config.toml
head_dim = 64
activation = "swiglu"
attn_scale = 0.125
parallel_block = false
init_std_qkv = 0.0288
init_std_down = 0.0
batch_tokens = 16384
dataset = "wikipedia_en"
MLP neurons of a small language model. Each row is named by its layer, matrix (gate and up: input weights) and neuron, and shows model dimensions 64-159. Each number is 128 + 32 x the weight over its row's rms, rounded and kept within 0 to 255. Numbers have three digits each. A neuron's up and down rows have the sign that makes its largest values positive.
After each neuron's rows, "fires in" lists the words (lower case) most often at its 100 highest values on Wikipedia text that the model never trained on.

L6.gate79:083127173107113140124110135105143119079115131118111145107164126179135110075176105193120128149049168082118119084140067144129146139160057094139144151126064163109138178138127144122099082114134106149118094129080117148083120094171134153054136121127164102157166177117137158156118131134116109166
L6.up79:101103087129142097141158163082140116102106148108148041136092122079127116093116070074117128130140109105113172137148048084149153066148178144058107157131114211196135159142106150112150068082075163149122156074127132140134155148168132106121137083103073166171129118123118118207149173137133106113
fires in: "and"

L5.gate6:138109175191137153120146114199104166044106135110111168076155209086148163110137154102140188185191111136138185152128116130135130138140179174144069157159141181210160074120112183065165105057166179147128109128114141102091198118110068122150115131115120124162180134141100091141099159119161137135
L5.up6:069112147118081122077148138147132110129178117104094132153196160108073116098135130135148111127143081118112128135095070097070131077137163127088143167177111135127164132152054126124147188132063133113156160099170152162116149131169151110121134128108076135170108113127161106125136163150119107181
fires in: "of", "and", "for"

L12.gate190:116099136109097094099178146149110143127115164117094121138146157115119102156143129066109178102096141120125170136134142133181166185144150162133121157117070146175164109133138184086129083138118114096094098096133119153143118150141149154130079080167189064126109089132121155092101139119156085071
L12.up190:154147102092057133107122184122140132130120161123090072162156024143214135133130110094106062115130167057145150095129086128115114164132133152112096083137118173100160109155154129136079176174155122116142119128158131097175109173152167110106189116172095119143159118068094125118071130150118144088
fires in: "a", "was"

L12.gate103:104078180125103165158173151158107090133170074129131064159180149069077110153130181144063192189076147140133155143129137184121128111151162086135119114079074122163118087143115154103170129107108113093124136138102044121119179104170169114154159123148164067157172134133096097159157131107163152156
L12.up103:076160149109141172020144137153143142123118185151126101128167121176175112180156152134133082125113160149066084127142098153109151156135148126163114128141093083147118135114132104078179149094093113143057195102136150115121128169104145140157103139129165201162122140139148116072178124159108105132
fires in: "the", "that", "to", "this", "same"

L13.gate64:155140077186129101085159112110160146093105148160170058155165132062104147139137099104141147105103146130084120194096104088182141139146149133167132064107077130089186087111106133110152128113082066155129166133089155145114118062169119169115107144162080174115129152096160090098070112134119124124
L13.up64:138153080125138137144142147138136163131162132109118121084148156104111120147131145078081155108162090128079166159055120141173162115165114152125155057087078127153149204123083158102184103117138129171137096116150158122120120009136156110107126159206108142070089164143136102100106112088103090073
fires in: "his", "her", "without", "second", "s"

L7.gate336:097152139159128094087132110091117174078128153136118089103128209132107095142139087152125139130145182106136145150200158165150164176095162138159136158136156140152176134116076128074155101097120161108159147191143099145166093149154043099171095098096153173150123155139108131188128126113150141127
L7.up336:167114127181108144130140121100145138143106111068152179122142100098120171151093179048128106082143095164134105152100089052124150151118146147127159064073170171118142113144168181085186163141143130098064162077158184110146140074132113124071168136175106140160143125109148091148130124142137130098
fires in: "is", "were", "was", "are"

L13.gate50:123129112121146103152181161158095117139082100112137164106151095132155148136109143096148153159126170121147137166101086154150116098152181139030158132136070124120110091094117119132159140074088043112153115123069137148068162170157097139138130167156102110149102156132116164115166182165103096108
L13.up50:138143118109148182116123130113098140092115146130122174119154106174168160163201098116137138179113133172194126142072041107085100129115086189110054160135158148076113131102090120054163127081079107096140174111156078133110119118113087068114157142103066139144071137154092156154099111114131098173
fires in: "to", "from", "of", "at", "hightower"

L11.gate62:135100166139123090099081128156134078159167131142103085084115155158157145156116126146163094167131121067121089156127119196149150149188154155153157146121053123152148173106086198047096134151115115054100160158176137141102146142162156142173074082120120117155109090120162175187128102096122149106
L11.up62:108179066114082162143144123062119170129092103148117118108186118102121093045155122160101120168106135105149143166183147126112169096137094147148188101079130114135131122117158199137170179143107139127198168120150151108201231147180137119118103140081146132176100141079114153108127156114157104087
fires in: "was", "and", "were", "a", "is", "are"

L7.gate294:168086152120152131145137055089143178158106123128109079090101127155119116128140131143123157136168178078100163156162183163104129142122138105162147123108093129128075116135144164122120088074133126127181164174093077104144139113099068132110143151162098152100193104091145162164122117076176099143
L7.up294:092092119142109147105127093120118160096108125146149168151134144143113081156183113123116146137064100119090178161164100070142127093122114092139119148059105106255133124133114199162155140119105097204119135131104054084129105084119174171111041091136159123109139144129157121133154131118144166143
fires in: "it", "which", "she"

L6.gate122:143097133160157153124101151122142147152120181092102124128090118166159117098149087098128137157085145101128142100136133088095157105118110136124107106128134131142141113119090208105169130157169103108105113216100103079163152070127089170080129151184048093123173172199137121205104102121135215127
L6.up122:150155123094141175097110146127175073085171133112094132177136101138168131121056187151106121137189101130168116110167074079150131132132114177116113135198145141101148077129130124135166128192108122151205109173168206153139146145128123133090141167128063146092124131155101131130060115160104174099
fires in: "of", "have", "huge"

L12.gate270:095173168134134137105051193104125156170161134079073128122123152185153090158179158190212126110128103163126131153112115102086152139151214126215018108105154099119099118151043102075078091071129135104094091121147082132100123131136110119076131049132180095143112137130138059114125141117130136082
L12.up270:073137056133131112130082169143131159164125127136067126168158137132127091167161108144168103173093117123200165126120115077087139131102114145179101122109142157109155137147048146086215149166170105045115082125204121133147176128139175148131138121139123142096090130158107102107135119090116100153
fires in: "to", "their", "united"

L11.gate141:099118140145063178076188099072101132088093117135068139117085123098170099155193149157135107158106164139129085129142115143105143171178123154107178103107069142174203130126127133080143116153126151180125083167154121196098101100171122165100089123089142131155108215094122157084135135080159160082
L11.up141:135156052121130104083113121074098091119123132157136080126121147130180110139169153142102068088211169138156127108145093117124136127200134135149162120183105172135152105158148103058143165174064120189166116176171149128148124095172114097140131143101084115125123095063130092157120137088124158136
fires in: "is", "was", "be", "in", "were", "of"

L2.gate371:148084121147139073141100132128132140137182118110100153068087197124160136150107124161168113193133127135140161133131114128120191124110148143190143144145088092101133119113112108117115047075117065115099115094148163161089125121141134125094171135123126125173121077116160124222099174105126134127
L2.up371:107121130090133167107150045136178168103114115130157097153141091170155129205165110079143153086159163149057159142152118121125075108109103083110184127111074116114099108058087115110146117124191126103105116144095129149082061099092071093134123076190108099178095099115134143167111134084151082199
fires in: "american", "british", "german", "french", "russian"

L5.gate497:140099173151129152132102169129117124095149147129123115102137124124119097188199097130140188151126164119101100136101108150155121122129130109153149067138140153162096178123151163121109158073142087127077104086108137064136107051160113125152093139224084109118153109078155150154180104132075078120
L5.up497:200094139139147126125141195088108114115123140105108155122196107108103133145127169118131142162115076136143091067080138148103092133131107110114167115124186158126076192134187199159101144104195095134103121119171136071120086142103056093142165132130095187144152133136150192157099049180111124108
fires in: "species", "album", "group", "village", "bbc", "aze"

L12.gate547:109097159154144083124147112130152099123072096127101094092095121098095151129116096097076073091132158142111126148110144135127165111134125125148131187186127084108164126146059109087141102016084118120126095111134128153090063070117142111159056158092131165111115104128175155112142060149106088137
L12.up547:130166133143066164102138132101078174151114114126121133122084145154064145171131189100120163129115094132190188121134162135088133091140160135100140115070117153113123113152173154063153203193126110138127135153120127132116168147109130134101151135148116100117116183157135136127101169117145190115
fires in: "to", "be", "was", "t", "is"

L6.gate315:090155122100107139043131098124102124138121169129089120143091190106189094103105149116163131124110164133109107138180144110121146182100194127182080147193106105151206103128147121089183136080102072086121146080106141160099134138127152173053118169146106103167147101159131133122090171077120135133
L6.up315:088221063149108200032092113076122121137119154145119152162097177123123078176127083167095139172105185114129162117124178144160165122158114159105108085136109153159148138141130111166167125107124109113125147139157094159104106138105127146126103115139134076199074153192085073125150161130193134155
fires in: "a", "the", "an", "ahmed", "one"

L13.gate317:126083105215118138119106099129081168142125152122096146142118186105116107136092081108129162162113102134208107149125145155110130115123129126147183111106199073138195125038105153040112143162118134068147098116119140112149118122190080211147142117144127099179106127209163145126115148086145114106
L13.up317:106188084129172137133156097106064122131124164130160167114167129119109054150129119191134129098140127114196125113181084136084105137165070129164141151102143125135114174138087092084102075059126134189169101190181136151078082115171098121112134148064125148100083149130077083111138131092134126156
fires in: "the", "his", "s", "married", "her"

L13.gate71:222117159102148164106151111113103173112106160102132102163167131145150109102160112055077091163096064098118146142170122081178134088136153108093101098092120094130096122118087135093076147125091155119108126165106107110074109126123131137134147095140167132162138116084122106227087084155153138136
L13.up71:130067079085103132162157087120097112196131114116141141147151131153110088107132144054101173148106124190128136121083162117162142094157104212146175160132100114144186162064146120144155129147195129110172032105124173100149159128090131153100144149132103166138180174143118173137170136150158198077
fires in: "on", "born"

L11.gate281:083135090130100147068149068100119176146104143148126044091088140053143183176140141183144156147142166066182150095172108099154159157141109113133148102161088119108099151129130135146133120139109172118146125132089105145161096093176149191131132195117102147129145202123169155174165192105119154125
L11.up281:069110088137122108138155047089150142100057164104068130100140107095133133143167172154083112124152156093167147150166122108139155148160107134067161126171154097111142094145114106107146113150078141168222165142111122115094109089110145156105120152082123155105130162103120137157123121100158133111
fires in: "is", "a", "was", "an"

L5.gate167:108138053128153099094168115142125132129108119160087134158162109139150165108124117096126136087131134124119162170175069132126157101134198127152157146146065093123189108056118133100122077130133138129107080176100156136131106126160097108157100135130131052194142172070129114119164207158136121163
L5.up167:086117121143192130180128111129125112108149143167130142205172148086129166116102187046116170112172136117090127149055111121167160111169134124153188126140097161187163125125183118145144086109099134123151105131090181091111140119084080081139120150126095133149124212091117138102101144136123102142
fires in: "5", "0", "9", "3", "7", "8"

L7.gate87:151130092117107075090191096122173127102144123126119114146088150161100095073115164105140152090115147113164093202121150100101121081203114127136150151071145171077183137132073155097139138133149119096098114166110125184156179066153101111132159115134102186124178092117111130167128087162087148124
L7.up87:088087127147135180156086094079105177132145158086129130100104148049144118167142077131148105114110150152157198110105179195105115130088139138113130019127114127163106160104147177139163138090161136123077159106140105112128074140109126183127141124166156068151126107164140129114109157095148147152
fires in: "they", "she", "he", "weichel"

L11.gate74:151118096094123127066151141111090157090128137115079177131193182179118130137184112116147167123109167168115124159079142164139157101204173103122117140172130208131140061140077111115157091127130060126131137122139167169086108100139130128178117074134087106176150169085097108105128113106179138138
L11.up74:144096141131142097105110135092130099182096127127130172068134197175138144120116087130167169086105117109094128103192192134223138127175076162127151127110099175216130102145162184159123136099144127109116135128110103089117174087117125181081124132116170129102093112106130167130185166163100122119
fires in: "to", "would", "could"

L13.gate42:151170131187128162095125060133100089112142192111109193144158103145089179137116112120065098120117101168190121106166118126081124121155140155130089106157114168185182091138140162099148145169089136111061086090145106138030124133090144138086104122138134106155154180144136070117163107084117156142
L13.up42:112195130203143149133153160042149146062122180148036138122130130100112113112139147092136144128122166125104116081118111128087130161141172136091099155129160077120132100113154103155125126104157151155185110148159144123113111121090104141107165135136099135138122130107129128087128123171102129110
fires in: "of", "in", "party", "species"

L6.gate267:111151057129138128078159093099162081132160113143086102102140093089119081181196150158138116167114136110108096161108144153152122103147142174070165128105066070171122120113163112100124133133116123098083129116124120110151127093179129162107139078143161148183136128124180114149175134111140058098
L6.up267:156141106126131095086073164139169080175164139129086142095100128113105126151147160126126125130065140132101054134059137151156092120098096203121094101116138115131148134142122112075125114104143131083105145121106145096159112125159153123129107120115136132137111177165143119060157135127103177143
fires in: "they", "he", "their", "this"

L6.gate345:118143108121136174064084140111145130122152147113095106196035230121157131170122123153154151186136130099119166094114146126154142175150097103136139143149126115129140200110146183128156082106069099114166134098173135204152114168141063141099139131150154135118068130232100171215089133177143142168
L6.up345:159171047145123105122091111160127208104104126190107133178108149149149103094143169161161161141119150137127101139142150135088140103146157176145089145139135143084157131088147153101197157121134113059145089143152117139144124104128186162049150123162081142180169085121167157170085140107189128145
fires in: "a", "of", "q", "it", "k"

L2.gate263:125103166133113155097165123190103130141134130140118137127150190175123097112154125109198137115136128126123049169114162082149091161129178125130171153101094123140179196084094137110148131135180107111099114164076119093078134140146157121132046127133155116156113140154127170064108148130152169079
L2.up263:087147177070144133147126071122109167170137119131108089123192157146086097113102145161127114132111104163131179115173151109130086148121162150119162097135165146117134176101148098049090140103087078150158175137106140104100125122139163084055088111119116116161156209120145129092153082089167165142
fires in: "worked", "wrote", "developed", "uses", "lived", "claimed"

L12.gate507:138105141120121103100161124108084151132155106167096101101163140155081068115221114095115118141079156066146072136116104065131174199145106108115155085114130163189118178130094111079198125103128111134116127191115181138145059128160153176118123139125163094140133150099144148152094176177197176111
L12.up507:125140081133057138149095087103132127172095148129091121119064163062101098125118101110061080116063125133085172193076151102185114149150122117140110119160105108119161136102165129108044141110040131106101111115131151168121107170105129109168120164151094181157171137130125122137104109109170142084
fires in: "the", "his", "their", "a", "its"

L8.gate460:136114111126066089086177118202128181129141178193097139112152128168149070174153121116107159100087122148140117141162197139126085118129182157148114190080093139172112124153136157101095112175115149077141148141135115142127049147172131181162098129138137078173166117115198095089149131108168156082
L8.up460:117099123112084179103175162167123141160105156195112177097137145158081124113149177078106104139128094126120102121138165177151156116143107198089127141105122128192158130178155165100117083101130116114116152161138115123081101214151172076151135166103185123131093142088149123081137133129106170123
fires in: "is", "was", "sir", "www", "map"

L13.gate203:125118152154121072112127085127149121135189099116157108105140116120144137090115120118136179155138123126147164164050115114119130085075150097180098149180102121125174081103077116117205123054137121106101119109087111169059136120094101065109133158111124089087096136113175138163091094113154111128
L13.up203:148060095191147044167160088123078155172124175107177142124134184158137113140114109118139144155098090155124139106159222099164124104144104117125179095080150151191147155119173157114120099066130132105162132177143153167108128101136127130107138093147109085133076129169114125162144145151110135102
fires in: "american", "and", "british", "japanese", "french"

L3.gate380:103136143175108122108110099147144113121164131117139164093145165060109120099139165169175133140090140123145151109144133116119101133171118123123130161167224088045120123112149152107151160111122114135112184144152134093143114115110165173067104133125169090092130178095116155110144142147092149159
L3.up380:127103191055071124193067149155101118185155125124131153160134054138136123145120133112140104092066103079160131105098151135092093190117134135163136099094135179145115068159154083103103150113125107124100129084110110103079157109131149084075054124148099110163087172188140117096117137143139135123
fires in: "american", "total", "overall"

L6.gate77:146123086179103134088178087129130147105155058103138105097115197134149097137120105171128084193169130114074100121088146128109110134127118136118070120067084044122113140103116117081139065109108132138120083153090155113111138094131176098217114089146160153123105071099151113101125150091158126093
L6.up77:149144064134082132080179112087155116137101125096138147086091100142147133145150128137118112169191118115094063037145162109079097114074074122046195140135107106074158111123133111149108099099140132125208131181090136096179120157153156122147157101097177206108150134111158112107084071188133134130
fires in: "system", "son", "graphs", "character", "form", "archaeodontosaurus"

L12.gate93:127193094172140113146145101103138177130130090165031105119095120186116102127127155128135156143108129087135105161116123168119119066157149094163106116094131130139139149150110192148110148099095101153127148155065133107145113110117078123138108126120076142137167184049088155137113119116153134133
L12.up93:094097144082113170145140143121093111123168152121164149054200123140132176121140084119057081120089088102089086120087152139098094148117060169132131074103117134127098201175139162146112129096134125103082097167107090092185188090156151116145097141147114134171161087134158152140115099107112165143
fires in: "it", "he"

L6.gate537:138125153158186151105187099113118113094095110121135162147136165141169068072123101130139157098099173091116091138115151123139176136152173121195140113127105112177161124132118136085156075087151098145122109150090110134158107079118153129146110116131123190144168135078141144168072102147149115090
L6.up537:078121162148096157158130109161109189133112156140118166097154138167111132141147139146054151156119135129153123122199115158115084118138098071117150165049084150132131142118160196147134164123119109131135112130118107181101090110135092131114117118167120088127119103116161122176148125074138167198
fires in: "she"

L7.gate75:093168139124074143107108097124147139153139133142137109122158136158159108151101065143107106123163143123107108171194110198159069150123125134134120131146106138138158150096171058065177130129103149092149126098117085189065111175130164159144067175130180123119124113133095141101124119129137125048
L7.up75:144095108122069182134116141141192071136113129131103119134132049162151115106072082130058112130177111162070037090122098144128132071110133118088131123178137146111117135119129102145116163164146116102156087117136134124137091139184170151166144132130106164110136103153104116083084107154111122119
fires in: "a", "date", "saint", "october", "around"

L13.gate549:135162130138126146080128125134081107125192102033122116151142159172113157130143159134109175106089173104159064115151027150152138095162103144159147080090099080155169192125156085132156113148175105113074107106130081165089135157106113133144108148166124122119127153143093162162134148112146096154
L13.up549:099134145196174118152135056138131078127109140134064121099108121138141127108120086129094104148107123114108105144142191087160145120160125158141124095145133115122157134138188085110135125099054121179138154119172076131051122151091150139178050125158125158138143148121146137092111125151120147111
fires in: "the", "a"

L11.gate434:109137080120120125126110128100110116179121128128120144122103148144136073147159046159098148146085147112093153195117060153146130133175154110167136170125060118163142136118070085112144127093160122190031086156128079107072151145134181134163129124144105133184157140069149143182141139122139109064
L11.up434:127165049080121183083156097065082170168087116126104134103115138137111132212159084184119157122067110116071144152159131114105082108179158131178171142092107109134134130113091112099125174140144123164103096102169095118076155159088133183080132102144142143163094146100092123174142127159195077034
fires in: "a", "s", "the"

L7.gate161:142132130124122116122146153108120142161147170102106132095102132178106132113196079161219142197101096094124129158097157159156112118140126110142114109124107161178128122096120068135197107159177111131089086157096118138094131057114124175174089129156103062168092124144155100130145165120106142161
L7.up161:132148106076170153110137180076127096145066162106085148076131112148121131112163113156172126174148089111124110141113157107153124140139171113093145108138134107136148148090148130126158193185149106103126162156121141109148097141096148140194086113139117121130057121181073138129187161129078122165
fires in: "0", "to", "unemployment", "nothing"

L12.gate461:140114108108089085139111102142096141156168110158137150113145129184140157145097060134119144186106090140095178136156075130161136171120151116154161099072096166140157157112083127060117116128109128109111078099111158178082123179151108119162143134160120081176071133139129144160160159103119124109
L12.up461:121113157117134126087076151170103141160100166175119107196168127106116098165147197100113166067120150135148097148106073141097119099128150170175153120161237084094144156133173140065171139109138094099113102174145133108122159105193176093156097107135128151100101188164122105146139141073138141157
fires in: "s", "its", "of", "the", "a"

L8.gate404:092135143133131131140150085162101150130121066092164160099092114157103127081143103103148132163075165124078110107083139159120132118121077095147132155113070147216199114115130176074112111094078126155051143129055122084180124083158132172093119123128138103172109153149155173117177118063138147172
L8.up404:109107161078126059122132105096110137148073165121089131167153147118172113079149096134154142134128142154147240164103105173078071145148156155120097095132121074154122118126145140082152150149129162136154185105123117128133087149045144122102121090110090082153157215184052077185106149190152135145
fires in: "and", "only", "but", "however", "why"

L11.gate433:096090142124147157132153176212111132087167116107121155185129185055086136118165099074160164056098111128091170135082165156170151142184157099129150140087110115133129112132153157120203138130108071103125116061074137166085096091161124128158044116128131188130108123116133156110148130079165133100
L11.up433:088087100058096089138138143176134102153083162104101097145117148095124107146162100135114111112136120083164105160198126139143151164178186165122214141128072059153156148160111090046158079161126062066143117188165107102124111127156154128158088106212122100116189105106138154142088087110166142147
fires in: "were", "are", "was", "when", "is", "and"

L6.gate306:131135128194080077087094134128120127097159150053105157173175124181128079138169155178082163139190121109188117136130094132117104096141145164121075136222110103126181159141175113084207132118102111069140135154093136084112116124140163143173150072148134177157126217121179087104142115136111115093
L6.up306:138156123132123110110146076168143132129062130099169110169195186140112167141145150180148152181089172150133091123137090103091103115070097143122092170143165161142163072124117115109157145087064135096148156148175214106128124121099101129081169127089078166126171183178126120059059114094115209148
fires in: "in", "of", "at", "on", "to"

L13.gate473:132079118161144081120200092197107118142057089151139080123136170150173088077158126076124163140072143081111162092142131168120134173158181111156150131147105140211160180084185219101111142097129086114104195191061099128170170091107107134131083136109153152128146064100139160146152120078133128102
L13.up473:129090143078119125136173085144143141144147075104089113097104143086130102172147143104120176110130086139130165155073158124167146155163168126135109141107140095123124121028103080114144159143128133126126155113148158116084077098159122135184111158129131058138144106105169108104094137143174149197
fires in: "and", "also", "then"

L5.gate552:161147117194196110093141158097134144134128147157121040055154101124104068123123155172182105146093150108198104152126138096093144123145232094137145089095157092099147126087095103132116111095175126122130070096150157202179148126135106145154101096155075097122123099079203088053092143140097135112
L5.up552:099098177133129146130081079073132150121086154158098135136115177070121161156129105085101115107105129143130154122094154099087152151133199181132134149103071145140156076152128142128129057122112134168138140047192125144095106064130110143115097124125144163134170170106189115132096127146103144110
fires in: "s"

L7.gate427:172055167143066093151119138134132166142158164115179133120147156165144134069166156207153130118116136125152165152192165142065097167153153196108134106128074153109112113136108025140132064124128142099174164127094130178083158130093114115130201180114147147155181208111122132176113126103224194079
L7.up427:087135110118106186136141074102166139116115160147126122100104140137088080112083091184121170121040182154102171156086137115118082151079103112108114095132099132082120143174127193133145177115176150124158153115094085110112152117127042188080101100126134104137132103101151089121108085144166136112
fires in: "which"

L11.gate44:131105132149112119131132088251090167108068123159094108084163176163100154114147129135079116197105142139159152146109110186146174166163109132146066170053078158172103146139157147082177139085093114114121180142079054175062091129074112143141085118126096098119186135173133138117121080101212150134
L11.up44:159131160152161140079084107180051114146177113135132131101123072130138141171159061087153102138144055163194173190127087105174165098134216138073156143087122138143102116125062136122156144159116159101162124124101138144115086169121196089208143157072132117128138059094113123160136164109161137163
fires in: "and", "or", "he", "who", "of"

L7.gate118:120165142123118120104100144120102166064158154113095144122161100130108096094098109179091121091165124117120099146111080078151132040080159080190079128164155103116152133102165161128108154090184100139103087093108159129148084132069050123097137155172129131121087122101147170127107137113128136113
L7.up118:111107104118126138141118128106106133056078121100176142129082131123119117098120111067127151202101106117099101080090147104198184148101115113098123098102151121142149186180127175143142184113176062101191089121071113101103113093106139203113120087158081129166065118134123141107148152124176140162
fires in: "born", "town", "mi", "years", "area", "city"

L7.gate5:104072133082076096087172136143092126172171165078112192117145099135107109089115118119165173162103072171067170127096111092129165150172147124086089128110110121143140118064111105124148103103129094168124137102103116128125087118156198159110144144172137032127168178057115110107142143116076115158
L7.up5:125129134081102151060109096199123125147158119179144165121136156103141121126112116068123142128181160157145137119109215154162184138141088079098152145133124131165119162092141145140109192083115158110118123177067081088119079161138166135141114178075134106122188117099147158108125139079162185127
fires in: "7", "3", "2", "4", "5"

L13.gate347:105059114098145147112161107178133113109113135107162147086125113082207188156160148119109151143157102073088127123149118170106139159173145125078141137129095066133163102092108151146059152122116088141070117109139137101130119116144069139088101149137159107153100185093109131133167145101148095117
L13.up347:137132092126114170073140038175094136145125118158097136109133160166115141143098105140121091146123155141124185133178174151138110065100097103146162175126114115146120118138234205128112158131108105119175164111139093143110122155122138185140173137101115083145184176085155136191166100159181156080
fires in: "was", "came", "were"

L13.gate282:103173143121134129093167139142119146128077120103134081124143123188108131108152168116122085137057154137109095146135074167085151089166163135132199089138114111099212177143153084067182140098172106166144149207101118121196078084150162119132108122131093135163146098107147095110112155120090146206
L13.up282:086154119168127123144134113139136134144082153100112159114173154090110143126042123054127143186080124170094114156152137088110188148159126120117052097115117143168199115096125131120142098110122107132110087125115081116081179097143091154072142126141122082133161215192132134143067117118087139114
fires in: "in", "after", "time", "from", "on", "before"

L12.gate65:146109122123072095150096116106096154151172082146085122129144153060071101113187088124056176122091094153072145194072178102172140125149114158148149131144130099198082143100123121093128113156114141120094113142161139133131162098170166186138108170138120117158125172076136126113159156160158175129
L12.up65:112065090137124102123133136097125123117096169128171073097172123109158175124143097150155050188156079164114141220063108128166118146118159109141045131128087098137152154199114131072138167124113133114139162159145116142147117115125156106127173119131091128161139178067103088152130131138189087179
fires in: "his", "their", "its", "her", "what", "s"

L12.gate410:156131159186153152118138132122120126117167125107163071110094127114117081142201135141104158118122119119161158131146102176134156174138139120128150127140062145106122143128145096113193125204112132127052181093109129144103069097177107148190065143165089157197137117122167130144136145100158145108
L12.up410:039088151139167102174100118128132066162144162118090076114086147105137076147177121093085153100129145146087179115076136129102143116132149117125142112178069149143095116152101078108196093131112042148158153079186125132119102169150128155144120127175150115139140119024161112145148125142137119129
fires in: "the", "of", "to", "my", "in", "a"

L11.gate333:136158100140116138137136152138125148125092147144140170098103151151149149129100138156099107163128145119081150108106176140144074161119152152157070187059108164169103117135127174039072126123113123104120154146162201114184170135130151079104158111183174092148138113199122117099125104175135075122
L11.up333:121121105076146102139096165159128155131198098127130109149064098107179182090086134099130117149121091112142180084127042135077160134116105151123130164215102131136152125117110147138093106100138173155130084100155168125178118131164142108092098126078091135151184241138068143124098145172135134106
fires in: "well", "same", "mar", "clt", "con", "refseq"

L2.gate506:108148126175174104140124135109127159118116128119149172125168150077154097099176104087126159134077093094120133130129111128076179175130125132088149134124164092195129129117066162122138085038128090117112154129112124128119111150124143136153141160133159127142152084123190167139050059195149116080
L2.up506:145134102172128113188146104087072192131139116181179134116124097118126113092125176136150147164111153095163139158104122113131161151200176117127146139089128125111173093074123134139133167143075141141111114163130080169127116146134147169135103122105159101158178143032156055147096140094157151125
fires in: "she", "sheikh"

L13.gate162:063104130170122093109125099132123158068137132081143132121134122168132039103140088143049172204109141152148153180123117139106151076132118072150108106172119091189156179097125144089166123083093108140082082142122085122078168131149180126112120107137123203109113130146106127142084105109056097097
L13.up162:028122105153156095121172109040114118144133141150103158122079158111152137108185110111091162145176154125130125094055157192179217158110157168107212117171161110116189121091094146134142109104197107128182151121136150112156095155118130158123131155108133169163051140174123193107139121163137137101
fires in: "of", "at", "in", "on", "attended"

L11.gate170:109096154101125074119144142157143144122133145127154162161123169114079197125142081121117149082124125169117114068104084152162178144169142117156106131168142163232192115160111115099139119160119168082124121050115177194102086129082114097164096146108099112135118201126114157131144132147206138179
L11.up170:141138087142118115155153124215098101085084127138109125108118075195141145084104187087132161065127099098152156082136121096156115147134113116100172107116165116122095126132220160126134155108185092142100130155170102140137135105111128107124063096134168170088072097079143094174108124086054141107
fires in: "to", "would", "not", "could", "will", "cannot"

L12.gate473:141110129170186100069166161157132158127124102128110171154148152117086117144152146144099086141079151153146107109120133075186149124182105163104082138060121132178120062084072055090174122168121111115128147164148192177079123055134126124118113125084130076094149159152122119098156118116136136137
L12.up473:148078110144178161118070093150120141168119139115158151136062181182151127122161090121130154135145164130135190117195133106144117102109111183106121063132122133126116145164110105080184179134136110106155149158097150091049134110123114120090157107121164145110132155139155155118104163157163160122
fires in: "was", "is", "year", "enterprise"

L3.gate257:127180173204093137141068095148120122157111170131116121129098121123093089185131191081185123094143119181125103125169169107131126159121127152109125122077105120106091137154119090142140154053143132082150125124075131091120089183192123206121148159105121124158135120098110160136140106112082117087
L3.up257:148154121156085159214140127135160117192107165140129078141078178157124085135089093080168077096171126158123131131120135140111104099108133105140116122127136135177094062084152104088128123156125140155087085106124159136122065155153113164186149136140104081153056109136123110054163145120133077102
fires in: "league", "record", "department", "player", "district"